From a checkpoint of a small transformer trained on Wikipedia: width 320, LayerNorm before each block.
MLP neurons of a small language model. Each row is named by its layer, matrix (up: input weights; down: output weights) and neuron, and shows model dimensions 0-127. Each number is 500 + 25 x the weight over its row's rms, rounded and kept within 0 to 999. Numbers have three digits each.
After each neuron's rows, "fires on" lists the tokens most often at its 100 highest values on Wikipedia text that the model never trained on. A number after a token or word is its count.

L3.up905:514505529525537502550502488503477490497484479485500524492499505496454478449497483513423544491490426450513534492468448551498506503483515454523503523516483509508518505507479496480512456492518514552483520479504494518515497494500501501502494465496532518489476440475452508491488501481483500513524469474485497504499479455516528497486510476463464468480504501473503499525460502464520522454513
L3.down905:581490495482513511524532520515489482527509513464470499507552527498505511526472512513474499518512533486462484436515475495511517519491497485446497500471469446535484494522493471489496457449487490473480448477503501496511486501519456509525484495482555493516550480492486510506467484526457480525493482495510469475512503494487474548493520494476467457470537479499517519476500491464467521552509
fires on: " |" 71, " result" 5

L2.up123:484476457501502538516496499500523496544494538504509508490505541469492481510489523526462519528516525501475505486477539512502518483506492479486498479500538479501530548519506468506481532499479473474502495498493498496484487558505516479500512445546478521558509519528540451514485538513537521532478490482486497464482508458486546513530502502506506479484501500454524503516462460511467485548510
L2.down123:480484528500540539509502508489521501481523479409495498496503483503502500543499505529521509512544510504481484522500493478490490479504431493530465508512492571519533498486495539504497485487458512490460544501525495468525543500505484463507522512523423528479506539495503519514498526473495527477558464483481496477484484501510494519538463537520521480483460499482495453499476532496471509508509
fires on: " of" 43, "-" 14, " –" 8, " times" 7

L2.up397:478471523505464433501472486512486495481447541516520525490483486530517523472508490468484488502494508489493484504487514505499487515550512465495549521500478508500526478499497478537513489517488500571509464540510470489532528493554538463519495479507484440482507478524480502482455500490519442494490504487499487467512512473530520470490503485509471492504485483498527492506534492499475542545531
L2.down397:522556507555518492463485493520509515520497535515518485503533473530492517468513514530462535481517508511465475495508522481496421472507518473531501494481536501510524510544495465491521525492538491524507495528499466531521501476503486456483463532452499513550487482506517511453493536532527503472567502520508504496504490486500463507496465484523488474452519511433459490457500524516522523468472
fires on: " of" 22, " der" 10, " for" 9, " on" 8, " la" 5

L2.up320:503501554514509485490513488500533471479534533513448511561510530494514497465517516538460499479538466512509518515525471477431478521527517522504455486515528459541499513482529515495539472521508535515482501494528472514472501511497497469521505543489523521525549520483498495498517521485494544494479538466511507515549511515488499520481519506533474515522460466481501515443477488509478478477521
L2.down320:507477501475481496432527512490554467531505495517452485508496499504529511521535469496456496495542537513523498467501493508530514483503507490461515512516527492497464478480480504452473484481525497486494497513468440501508470494493524491463515506473523487514449526464501515494515455519506489503487504512531511497509509471474480487538529515482532474466522478494477489523452518468548481495532
fires on: " that" 62

L3.up1202:451488489440517509557484467478541478497510479531515494497507488508493567559475517480491460484509504482480460471480485489476415466479491489544490520531569503492546480494525490510462531452519431515533548493530491521498504512494490506497510520476514505459469469519491471487497502504549503479524519512482536494526494477485507516497489509478528519497491501482467502475501519504496562487482
L3.down1202:547435515468475489520527545505519486492481468500499443504491569494527508511516532500471525490515505478501488524502511516535495481504544528517497475481489532511501492468514537496543517513489489471460461513475500510488499486515505462498506505522504473446505529512495474453545548467524536460496497485482492519501470505518486557550510530485537512503492486472562505509492503490477541562520
fires on: "." 22, " of" 11, "-" 10, "\\" 6, " (" 6

L3.up487:503436540472546525537500488458469486518493509497489521519494530519483474533507519518467508441500570484459525503488482449447497504487497430542503492559520492470508498486481560475504482528491497514479493469501495517487454465528533523468527495515487517553497447496525478516515474481460495519494505514472530479476469454517530485500509532483473498459545535507502478510439518473504498476489
L3.down487:520495541500529481539520472513539468530505506500492500503460516547465521490499541525493468475490519501478500462508489492503492524486502528526495446497497462507518523483508493488506463485500491490443531431531519505473470478516534519493479499507482485550544510513462494553468483479471502507506507523477498458520489501500476522512483510416453466468574524517522462472521470510514503506521
fires on: " |" 85, "|" 15

L2.up30:496511567534483479504532534472517489498461528498505524530504510473489534529515539562476492503492481503493498459516476433450467496447492465496490483498478468520521509552488517494483461495520510495521487544503479493469516484523467503540539489492540492456465532530456479539482507509489514465446483490459532538538471503490526530529510477503477492522498491487510542446502465513494511503504
L2.down30:528512528472488474508492504518493539486445476516478509511518469518540529523546515495472479503465502506457487543508545487514481513511491509525465479513461521538499505462520533469518477496534484501520560519546495532442499522479457487531502528545514450535515472460523482508487528496494495485483511497530495482531481471503523534495489500463480475502513505531493517487468483521537505488499
fires on: " that" 73, "'s" 5, " the" 4

L3.up382:503510522464498517547434454459502527506494525508519505493503491490499466456507505479459483519487534510485476529469514548503466552555494497538484533520567465455498487533511486514457493489491494518505475503539502500514519556504486451525531469507494504452476488534515500482500470525506504492474515488499477493490517487525470510496478455543511461484492523509486527500529524482463495463508
L3.down382:547493555432477482542526471461498525491509503497493526472512524505526491512521472503513472538486459550525542477484496507501509513498487510503525525490520492510485516466513499509520468518499501472476421537525474484434497494548514492516505476508492526477500518483495481508450478490519507555484500490542519474543475531465462493501482506511514501519522499498479513530514482534492497507481
fires on: "-" 39, " of" 13, "." 12, "2" 9

L2.up1163:500489475516542497513499462507458484484485494518508522484573495462492524542445517481521511530514503473480490501515511488444506497531503449565520467490495472506465483503509480497510455486472450477498497463532509535536491507480504512510497532522461518534544496538536464511522474505509522536488473484498493497514508513504516493442444525489496515478489475549495513517488527514508469478501
L2.down1163:486513487515450492514493491526529475538521466516468512514520464499507478485495463504540511530543508508551528499461458539478561498470499518483513519468532491484521533537491518521449487495510524539495529517471431472426535479477513492495501490478454502532497479478461511455500513482482482502503480489462508457481505524528516488510515528522466449472529549485550505526498496526543509454490
fires on: "-" 98

L3.up836:503489517504490507529501488521489484491479520500493494517507485502524507484487541502501479459488519496515536467530462485474440482513478491486455544545535506525489510484535520491509441495512509494505525489516447465462467500535468473534566524505563493533523512515487504518491510495499528530444485489501534500538493487506520487498455498490521498493453509516477515475459509519483514510479
L3.down836:526521497516519548495544509506516532504482513529475528491501412505525529488560513525475497475479521494474539517470548489496476476483458499498481511503519502516492472491499504469469476462505489512474520479484492545517503498480492473522504597505545489519502508529515515492482481498474501476499508478489544499484476513507539499489441506497495504480485535519459512501464502468489513533489
fires on: " that" 42, " said" 15, " stated" 4

L2.up133:518471439497529492480486541494518452498483454529477485503485484553494511488471484536541491568515500481520526480463522488478496522504461467532540494503515543492462504441511479490493448497482496473474545481474497538510482491476484531460548495534445517489489503484520470505481493449473493524497514530495477514515510547501544486522467495517477514447524490459532501510510536453481502466512
L2.down133:492485471487470484499543498527539498520493475543490501474488468552567504521479456516500460579557507522526497477493507558479560471436474539490506478493509500482497504510513489498452477498501452513496499532516450469454505477515449492525499529483475506501475488486521472517482544517435483539469464494496464499490508532504497480495502521526494506476486495472544513493434481522503508480520
fires on: "-" 98

L2.up1107:497521473503452491494501467491500486533515479508492474512514502471511500526486500544514458523497494496495536494450499492521530494534513526425511519485506473528519468528530485462444526491503516542532525487507500523527511528526506457511467516470474469475497490503517481533492485525531498515483496471507508469509488476484532484486465517518543530522484484478498491546486462516482474525505
L2.down1107:524470480500486486447535526536474498514455470521485492481498495443461512523529439533504509503508469515511497512501454500493421506504519547546534517495510532538493529512481503493536488517471481497479527505545519501544515508476499549525487472527523467470507505510474470490464485486505467482530461464464509529502514492480475516484480507449472523472482494526510477482460490531500510482491
fires on: "-" 47, ":" 17, "N" 10, "s" 5, " –" 4, " (" 4

L6.up241:534477479464491514484504475476528435523517505487463498521496488488486492513484471513459485515483466447487496461490523495527489480531508476508510471551532494481478490500515548510494513517501504535482499504551485533510513475522438506493513533477485508510510482486486517488506482462427507529501482472462463493514552469557515527503460511504493489468478479472492572519469528441512483534474
L6.down241:515523486509495515522527501522488490540511496493500465472492492473542493499491487516482506572513503520488491448473520541498514514499460502500482517467476522457508540473526477501489514487487538480501445516478446492469527470463517503498467527528479507551475472503538481495510499528519483494473487484484504481485507523487476525522518483560502510502546500527531492501521514560515507483485
fires on: "-" 67, " out" 10, " in" 8, "–" 6

L2.up1075:476527520521505498497453484504480520505500515505508484508480451548527490504515485471496531528506493526483534515502469481509471511519479521512525502464554495494500501546494555496494476472499531447506476504468519547490501489534477494495486505453523470501541481517467481516492469491499501537559531487475517530515492487520435475493522486534508515489549532520441490482486495497513489508501
L2.down1075:481497502485498488556487472467450471501505507536549519494457534479458500482495492553541488530484509486495539516490539489517526522464526475465511485507458506507497498545470506535534475554472510494558443467513495473517519500447526492513505511461504511480488526502498457502549480468512477509470484506488490495517475506492499512484528489466502524526522479507491468488525506449503552462465
fires on: "." 18, " same" 13, " that" 9, "o" 8, "'" 5, "ing" 4

L2.up696:447512483499503516524512488478505510502502507474492486521508500496513489495500558527473476460498526561485517487516494504458517480511535484498486439482522497507497472506488498504504409528519542535476473504531490490453478451562506497490531560527532496515504563510481522535483505534529495469476473470511528501545456548485504545506518477465485478532428489536505498456500498522462548499550
L2.down696:512538539512514470489498470491550496530517536518446508521515506511517521507525489487530481494492501493493525505552517522482496423488496483496502506523491511508482555545511495471499527507512464464487507499460461476514519538453526506526529547509516474532503487471542489495479493488487523522479508503481434483521485502497474502512517481491478477508526506513493488491467524479467470508472
fires on: " that" 48, " re" 11, "After" 5, " after" 4, "ed" 4

L3.up303:490523559567502512490464522508486430517502529512458503490530493502500523488548541487522461467506463524516501527514459517444492474495508496468476498519541527484495504509534474495494481469511521538469519470522503447503472490531497520498501523479513492523560527496488520504515473492470514496458437507508502523490496488522501476492493496482527520471518542522503479494468522510465530478492
L3.down303:527463493476497462497549459516450562460486505500529505502493486494486530520494496540460541558501512462471536536479472497514510484497507483476552521497456507494487459473498507498521511509483472457520491512487502501527494478536520495538498456540507526475490489505526495531484518482550502497553521495517494514506489495489508486528509519544492462520503473490529529483466499513517505512490
fires on: "\n" 55, "," 22, " including" 8, ":" 8, " with" 4

L2.up1197:556469530510483463512509502502508492452504467484497468458497484582427524511513518524480518502484495479458469513522492519512468508499471530544498488526549467521527539570515489494547491507467517491513491494511508541477480478484486470501504484494515496484537503497473500494460545450478512535544482499463514503506469511505506511497473489522531554513480497503477513496486526490513523452483
L2.down1197:484526508490559518524483504453494510512528512458526479498493446480527523519503489521507466518519484527507531508543535497495522476489531497484507525465493523504488460487539478517540493487486452489497483499485504464518547478517522460510534490489521481508465534476483527480523456536544496498489521517506469497503529479493501529518523492486495491510489532517524525549501460501518462494539
fires on: "." 18, " by" 15, " that" 9, "t" 8, " who" 8

L2.up516:459539492495507513526508505521499483527499495520499478514453541435540512522482479487479479520510509480503443526506528474504456529502480466506488548538567513484497504470533477506520508490495457490499494485513476527531508505509509510545467481456495477455505467532513428523522512554511538474487487425484518501497479488490516509520495450499513534503496484491489516531478476515542529488515
L2.down516:501504499507506504526497501498519536487509486500505515564475501522510494521504528520509505509476500506506490489511486547486520504517530462495538487458512491527505457484475493471547450495524499491520510474498500534473508463501492453495493481513490469498503484490494501461496476480498547502496519497527492470466536534535456528539510490474472510487492520477503488492470474480507467525474
fires on: "," 55, " Bar" 14, " (" 7, "-" 6, " he" 4

L6.up102:478511480521528480502482475515539483523515492450495492502517494520504520526476505501487516535474513466499478505493491497503461459545545483464481509486502504511527496521532448521458435499524525517527536454440502483441471481473485514496516521529520518552473492507503487473503497463468547496484495457496442512518508482540521487510491503505497506475532527504514502477462516515512490504572
L6.down102:483492488485461459546529459494514516492461521518519453501495525520493529493542503517501495508538515470484524545524516476539527535525531524519553476466469487458504477454505483477519523490483482482518514483499505498493539527509509491508506483512487482499490495502523529531497492506471506502530491489522528485497461490525479500486484489469498503488475523489522495488508471524508449531496
fires on: "\n" 73, ".\"" 5, ")" 4, "," 4, "=" 4

L2.up268:512486512518520482531517486526470536508477480516519463500519538541532486506506482473480515513500493496493495455473505464449526481524502447482507505491487530488515456522469487515484511515508525515484486510515466519510490513552502504558502498497502491522540560546534500485507518503463507507480482517501513497521464506509496531545531493507528525503463502535504486510471469494508502502474
L2.down268:523528452484509515523493480496497527504487460506481501511495499516503484487530527481521527479526511513481465554552498471512457468523511518509486470492516553484497498523520479497530503497510511551506488494459469496492481501504522499495441521478513498501479465517535521427502507529498484477489534527489477506517508464459504502530502462524475479478534456505468503485507489461579502500464
fires on: "is" 49, " of" 25, " dec" 7, " for" 5, "est" 5

L6.up290:520480484506528542483548505495488466484518471533439453475548529510482527502438507499528462528515481509475499498495521507504529484504499497468486514510486488536467517476511514499475467498493473495482491460475504482495485511487496469500487454521480565502525522510533488484475496487505511569501503522524456500517474495516477529523454491530468483493509481486491484519496524487512502503479
L6.down290:487469447500491498470511507496497467518504538505467512511520485513488493504470486524497458515552507517483509528500497545531563467440518488482527479518506480517490472529540519497489467497571490506452529477497478471449522493471528463519488446518513533470461522489509501492468507483464498573525529540490465495477531457509522478461483526546565462510483489513538474562504461482499577467511
fires on: "-" 50, " \"" 42